{"attn_scale": 0.0884, "init": "normal", "schedule": "wsd"}
MLP neurons of a small language model. Each row is named by its layer, matrix (up: input weights) and neuron, and shows model dimensions 32-223. Each number is 500 + 40 x the weight over its row's rms, rounded and kept within 0 to 999. Numbers have three digits each.
After each neuron's rows, "fires after" lists the tokens most often just before its 100 highest values on Wikipedia text that the model never trained on.

L2.up599:486515503490458463551479490530507479515463519545457402430556501534467473522529524459522632499471518484539540457488537466552434457486547462570476525464500502490447468487519538513502490591520413460497468471499473495546471494457526483516491463532465544517491499516503471561474461435574452464572516603514532430530480531491493491491490461475501543478509604531485490559536549496538500437507534505538542526483515450508505543471534476553453555525424474458471492597463482573520444477484512467511577536521482402488461595513543474534506468475443451486476502460540444494536541416509519509
fires after: "im", "at", "am", "om"

L2.up24:498473534448462492475520422490493510502482432461473538494483535497450484444517565498475481500443490495451534427620397467485529516512522469540455554465477446489416505523487595454492501447542459561512464464469508549522472487457515497505519528487491545496471471452503596501499574482476507585506509438567480506525469548541471565517529451481573496483521543484494519528514469501574555490412536469490475550520481431506531449527535517457436487549411508534478470547464578565533519562533533498479525503544487563454501511544486438522456517521557527527475528496495445538445474545520476560
fires after: "ub", "ir", "ab", "m", "ip", "am"

L2.up770:582485519523458485572502530531552500486500507477546495496461470523432457465540526505521598517474448472433527515459501505465576520464542544494510461531498484482492563526475447473517554548410492580531428443531530482415483539452425480486490435522561518508421520478534572492553522487447438497500472478542473493525514507476549575469502512529485485466518562471476562528444498513513473603434465537500529505486538466427468460449526504487515531534516485500425525424373525527534498470512503499476428545501455528545472430517522436527466462499504436480485538563522489520488507506498520522
fires after: " M", " L", "m", "em", "é", "an"

L4.up207:538483533507510477425529519458526563543456446475495504535466460523475429473497546515538426426491565467565520476448505379538476445514519510446518553453597516514493560454450514464469413453547517527544527494486510446544469489501503467450484501479518473551539493478499560453571470551464528496540500495506436554515593477483482484464532461537517506548508480443503418494579498496484510491485503492523560505528495516444502441506504507501509481542384518563496512452472543465495511516447605453449486540525484481572462565498541528532496523522458539483461508524558537529550444476485433506
fires after: "n", "est", "uc", "is", "u"

L3.up382:411521491503445459447518513495524511535505541534504470475508462491486529514462540489457580554475518441567491534458491513447467376535550465540488504525477521425444584552496483510530552535463545475485502467574485518476419479434514513467526522553432474552470497510492442472465461472518426487466452478565536430499503501508517472471516432509474524474507455504451490572492505484495501466541556379496515470474463373527555553514425477520485537490514555520481484483499535516574477555480517524451528507471508484542477522549509442550575544434513459486469466471483457490575487467470532369
fires after: "un", "an", "at", "om", "us", "im"

L8.up530:472527538545482490478500513468458457515452503509421545552481496443450497492524506467541496583550450496439500555519570482484486527500527491507528435532556401475500513497493511441508478531474519517478519576458467479603481450421449460502540466525493510524522529562508576417565466509487493489474455520502501536442508522504526556464532466527526563461540528508498560450451417522536490595494465492516494596466507541447483518480579497483473470535496464525468526487537473532510438537508463468504424551514525559494456505473509481522573488482577486453534507543515476512499507497516492482
fires after: "m", "im", " m", " M", "am", "om"

L2.up867:582456551554504558500501444534582526514545486447445473514505497558411464489528471526485515513514516459453517522529407537489467473496410461499431520560577489515550578443494536480471513468562456587475461490461462487488469474478539538465443497502468499459441502425500540489501491415478494476538470430507414501526523466481513562528472489499557438481523568534562482483504449487474457499460513522534473520557454486463517520452535558608474474584488477535500452491466560483573524449420489495475526591487474493484477569467593486523407530489492575559502546512555491496456495553583503575
fires after: "i", "ub", "g"

L3.up17:495464485559507578532498473496443474504496544477496574476538398483519510531514473489514485550438513465499483424485467587560525530523594504549487562534539490543576546551495552482494523496498480532571507507433482409441492406488557510448482471521433550516489518495502559499497521481499462488515487512491541509435539505499477503567481454482524574490535534558486459509531505475513524456483559439486524483495467502422527543444444444569476543519526608469481506460482488439489449527522520502537477434545508484467522503490445486444528484527562480494503485495536510442453476505515522522
fires after: "\n", ".", "ain"

L8.up468:455419543515534521508420466429473490573550473476520472491528542496517497555551445454466498461458547565516424430533520574497481503491549555475524550485540526521522427523460464523497506490482541550467580490493561543451462505483488440509527484524466521485454501422550524565472545549555437543490526435488506494426464513487408443483493485584435526513572491492491555464504565540429488497470467496546526486471460524506532503478476438491459507459606492542534437473543429448510568536492551517534475537439496545542425510489486469529496459477558586572467510519495532529499406449488480547
fires after: ".", " ", " was", "e", " W"

L5.up739:508465532592506534458519526474488441516543471529444578545577505453503464504521472539394552528526544415490412453522564430458443443489520523482546491545470466520501429509580525525575470570482522479547541598488459460496537527513450536475510433461439386472528538467431470509464590479500408508492587482596499501527473523482474488473451512567495515558503560509475551511474575531502498491533531486507470518497457507488477434527495474428462499474526451601455532480432541490517503461577512476489493546471494511471546504490538480477510540512529453503496480465564435527463477507514419453
fires after: "m", " m", " B", "r", "p", " M"

L5.up891:462487518501490578522529538512522485514557458516549508443532504523503558534486456470491514515447520453529425418501588483465449503439537546520544422525475456492580515544475468527472490531511495506526450470475468535431469527562418537550546489528496463551456488567527504483489540494426539522432533442546528463468514551492496556537514478538564474513501445490465471626473465515523505497535438541557483443520508456634540450542485432516516493397489465523467550540481469513488543510538453489482531540489505539476498463495570460478467504520507440460512502531557554504491467589521407492
fires after: "z", "it", "t", "p", "ic", "=="

L8.up108:528537559565504507457498476483553466485514497528494487506458469581510482497490481493532566503465485497507525492506553488480461480532503582447494472503531480541489521521464512534568528578491490486600414548441557469524516547511466531397509455525473483473500530559457538507499471506449511518516482536578539469474529508454473428527506472535484460507476500529420532544509479580517438469460452508521541471487440519495509458483477445451544461509488442550429491476471436567485557469502530495485530534498522523580466539475419496512487516499512542541517519541551489555479493546525404497
fires after: "er", "p", "m", "ar", "t"

L2.up301:443518526474506442443481495514505469492458531553488552576466527407431521535457527510543460516533459538493504520480533420537560424527557554511468531501479443454494581518450470470539561496521486534501463483479538449525479463501451438543501457425535567543520471525518519508557413453521494529513525494507512537511569481469469561486556494514531512527483470419441495499515422522406476528496493492464494529457525537499439439542546494450453481544518412496484451448494522490525456489505495491557502459450492507549508519554481472506531473517484583487548519468514498475529518467502482548
fires after: "em", "m", "im", "op", "qu", "ff"

L9.up910:430522487454438490500544468441474551466467515523469474455457556447572505522466528493470500489503465485507473487525471471537501463546530518497444469447499465482467449481523498524535497531549495463500583510453596452501492523594530520498525442607428437481479500511541471521593542484493525495524536506560561526477516517495476435541529455411498466551472548621497425518446462533490477455525513515571491481443512473481516582509550466547469444469517484545538522530531534465532523527470473542541463530374509514537535431486514511459489512481485466536505475414444438467511443480520538439
fires after: "en", "an", "n", "on", "ov"

L7.up394:482485545482547506462485425544506549505535473523487449536483525516519560529544509525461452486508515509542503536526583492475506489559517538580568405501486490487544460471491498584477477563507492480483493512521461496563453531458398424541445477556502531420538461536493464495574513384494510540502508491517409453449568483468516471473551485536477493501499447477531515449487548509470539574498448570415553540444406503431429487452511490519513481532529513504458554441456450498467602598475512485492556469454559496451467496485519465503452544546507499544579506466495565449429442488488501545
fires after: "o", "u", "r", "i", "ch"

L2.up336:555535497515521545499486532529491456504499479420530519512518506487492554481503471543467498565474495509466520492437569546466539505461553526488515579558498505489483465485504524491436487453535497523505446420524464498495476511449547546456450574486450489471561528488510517459496460584547442559448513514520486513472483416503494504473608468477491559400503482544488500550484479480470551507464535466412549513561545527425568543448574480547455562481543473548450514529487481490465423496536508560465521485538517473565562463513501460486501532476468556530475543465534477580528487501516530476
fires after: "h", " A", " th", " p", "a", " Ch"

L2.up1007:469488518514487543473439455530453559555417489502545464500545506519506489534540517494484527485453577529515563490498476534473524513506506528549465495418533544504443502553497483455477529525530460514524450474439520471533490466586474504549468488453508525453436503569516502462451560560536448562562409421533460451516529467542465408514481492508444528513514557511526474545536538448520425502516605490516530547583543434539487438466455446483485560492509441530550505593505468493512450433593493468467512495510465441509523517464467482503534486465458506452491483525564372545478502488479433551
fires after: "a", "he", "em", "am", " he", "im"

L7.up718:393456513515507515511547524524440534435520484511410446508572483524574574463503442448470503561538516525549488538532557519457512541450562526485546551440499609473514519455469519536542537517490513556431570462499467511446450471425440438533429493508514518466513464484504477434471473444431521519453509490456459464512490436544538526550500516520489530513524445513568552506439512509493453574498555565486501493470510508491463526535493495496513478618535483492487453495522493507441520397417541466556556535466515517485498507556512546525473457497426547518508471513422537519426572510544536484
fires after: "o", "u", "ri", "w", "m", "b"

L7.up337:532535421482420529519557521520481502456430493527457434506447452524462481434567483448593530583583508482489495489463513512469467487528482529520414479488505490474425481578522568534511512573475423475467461480474506524547483551461525498461464539506448496481430509483473484423381485514506442433462557546490491453500548546535416511545504503459554482453471537542444556492500515457464505541510528503553493522505480488452501490524552479493445499569491542502552496513502478509509427508490472493446534458537556529515487534534439527467476497574457500552477485464469525527532417484543453512
fires after: "ar", "==", "ur", "im", "am", "y"

L9.up836:524502462455590505491525460531483533490528512498489459446554501493495455453506477516535496445512509489458499437534430452417535451517491458503523564578524527506555560576516460444610470494482551531544529508451552567501436576557539510535510506557482479515470547455513460453589433544601501551494591480482488559456484488491526550522412522419448497543499567495420474545524500458478543461535564516482492566480521495493490537529477491506452453464471421584512501504458475458450484538487518461469494511461531559494517498467481596513465482482520439495547489520517471389541483545472548477
fires after: "\n", "ct", "1"

L7.up161:455509435518483423507539507433524385520513537520459577512465489477500558508495504420482538495523493457462441513545535467502538451534518479490411482509532516524478439532462502491524465558459485454489470560502569437514447458532485505543443411532481516471458457538513508487582571516527485488530453531471541560556498479479462531419452484533520557533497522543495490436469498488573577456512550469595493512436446462491507493518480491481493502498518476453465491495574474458535508430461431475499471535490536495552486481567558454521522438491535511534522487577516454566520414469511508505
fires after: " m", "ed", "om", "m", " M", " com"

L9.up124:508565500487462525470459504497502523466485519449503430545494469517490478479524474434424471476499527471489518480481481491514480484503623488461490424495502541499528540457537527543546518506503472564479529482491531451519559504499501479504529522601501583534481501511516398487506533391518509567495526540497540572487481417516525530436484444567573536480501473438502460492499541550565512488435528570486476477446514558494508413491537507496489467466521534497482477517518489493552487506513518421540456584466509514468440520489455422435436428546478474554470547516512400503530515469504413466
fires after: "e", " P", "m", "ic", " p", "p"

L10.up167:533542513529560533515528519510457474498497467497492486528492494496485470523542496460501461454473385534447555465497514550424496505498573555455514465458495562557454576429520495543604475494551520548472511479465424458546467538481556540429518477501531504470518478546578544517453504495546519491534548447545398516593476503553519482422517489499540476494482479529534563547493500532479478568492479586557476502487514493521505358462575514475434491499493500523495527465597479555488504496483447422532469470473485499551468508461510484452503450491495580506500507577582517455613546493451526502
fires after: " p", " f", "p", " m", "u", " n"

L5.up270:478561460542501543535475463628472495492509495540591469521498481524444601508465514493494458565479538480491503514482466472500520516525450496483562484487510473393435542552459493509502477463452532517485469489484538455491449498510493490527498495484492457415476495516547493435463497453507528526567477498409523484538576492513503465544508517532437494531559564515526512470508506534542524515500528540446498497438505431459498537537496492459435532561476529511517547440483429546490564521513494498422503529492526527483538547475599471439496512522472568478541497427424469503455481540481538484
fires after: "an", "u", "c", "w", "r", "ot"

L2.up110:586503505517555507529584582525460502525429503469516502496456549485521482542580545520459548474457504544537449435475467536443378418507501408446509475484551452496536485497497548496517466477571447505494520530520474523481466504465500575481491555492437554450507460493474508480528520547485472560520519517517480407578487442489477429461467475508496494494469487517561447489500513474544489505492563478414570461523513529484505504522600501501520529510477542509474540504446461471495461520469584575486457476518532558465467526490557450512445512510473483521465503475523479542465400457527516546
fires after: "ip", "a", " A", "am", "ab", "um"

L8.up380:449498469525531515571481488509503467484555518464469464493537500517452498497500481447556481508452484493492446490503455557358518453525478437558462566576557518497490511529530565500515533515500480438496535478390482500542431464530551548496488485540518476547490528473489423495551499502537573516483509562510498542485487480514471569513453477446554492486492510535468476458468477471536504500390545459463444524473519494435553403492451470513525511467474594561472535527567535423463469486464511513549478492517469574469544535530523467525513532540538510425422482516447576450486491445510582479
fires after: "\n", " "

L3.up184:506447450494470483520485459557505528455504460546472520503513512491536542415504518497573518538534469516506427475472515517476502452454517422444505510563558528497476522395493529538482491512487512484578512537486484542470468577517549467551507486489501475550412529454499469472438469505551488581509524428486503533509518469523432476445520476542469493511511542475475561523485534491544501479497520486488461500575540549461513472572524528456549566481551541531525512525544529480564458484444498460561520517489535543448540506558496492519537508558481463516480412526459539451573533515407539566
fires after: " ", "j", " In", "un", "ay"

L8.up235:428541586538430447515509482477593485547530559513502440471433538455514497484447517430459532504449495474501480490558415541544569451509549461488578474524498532590470439527565422538464453584465588472489531495480524495475486426515469554486523492604441494490472499530502531485567464580510515509482517482598560460498486514547460554507482481423480548459453486515544501516477505532476506483466470451466546523499510524434538509457478525486516510459470475504474482505481475448554481495512494488530461484481619537443505470497500439445531481446588507513487535473459495476548478506459521448
fires after: "or", "an", "ran", " M", "le", "n"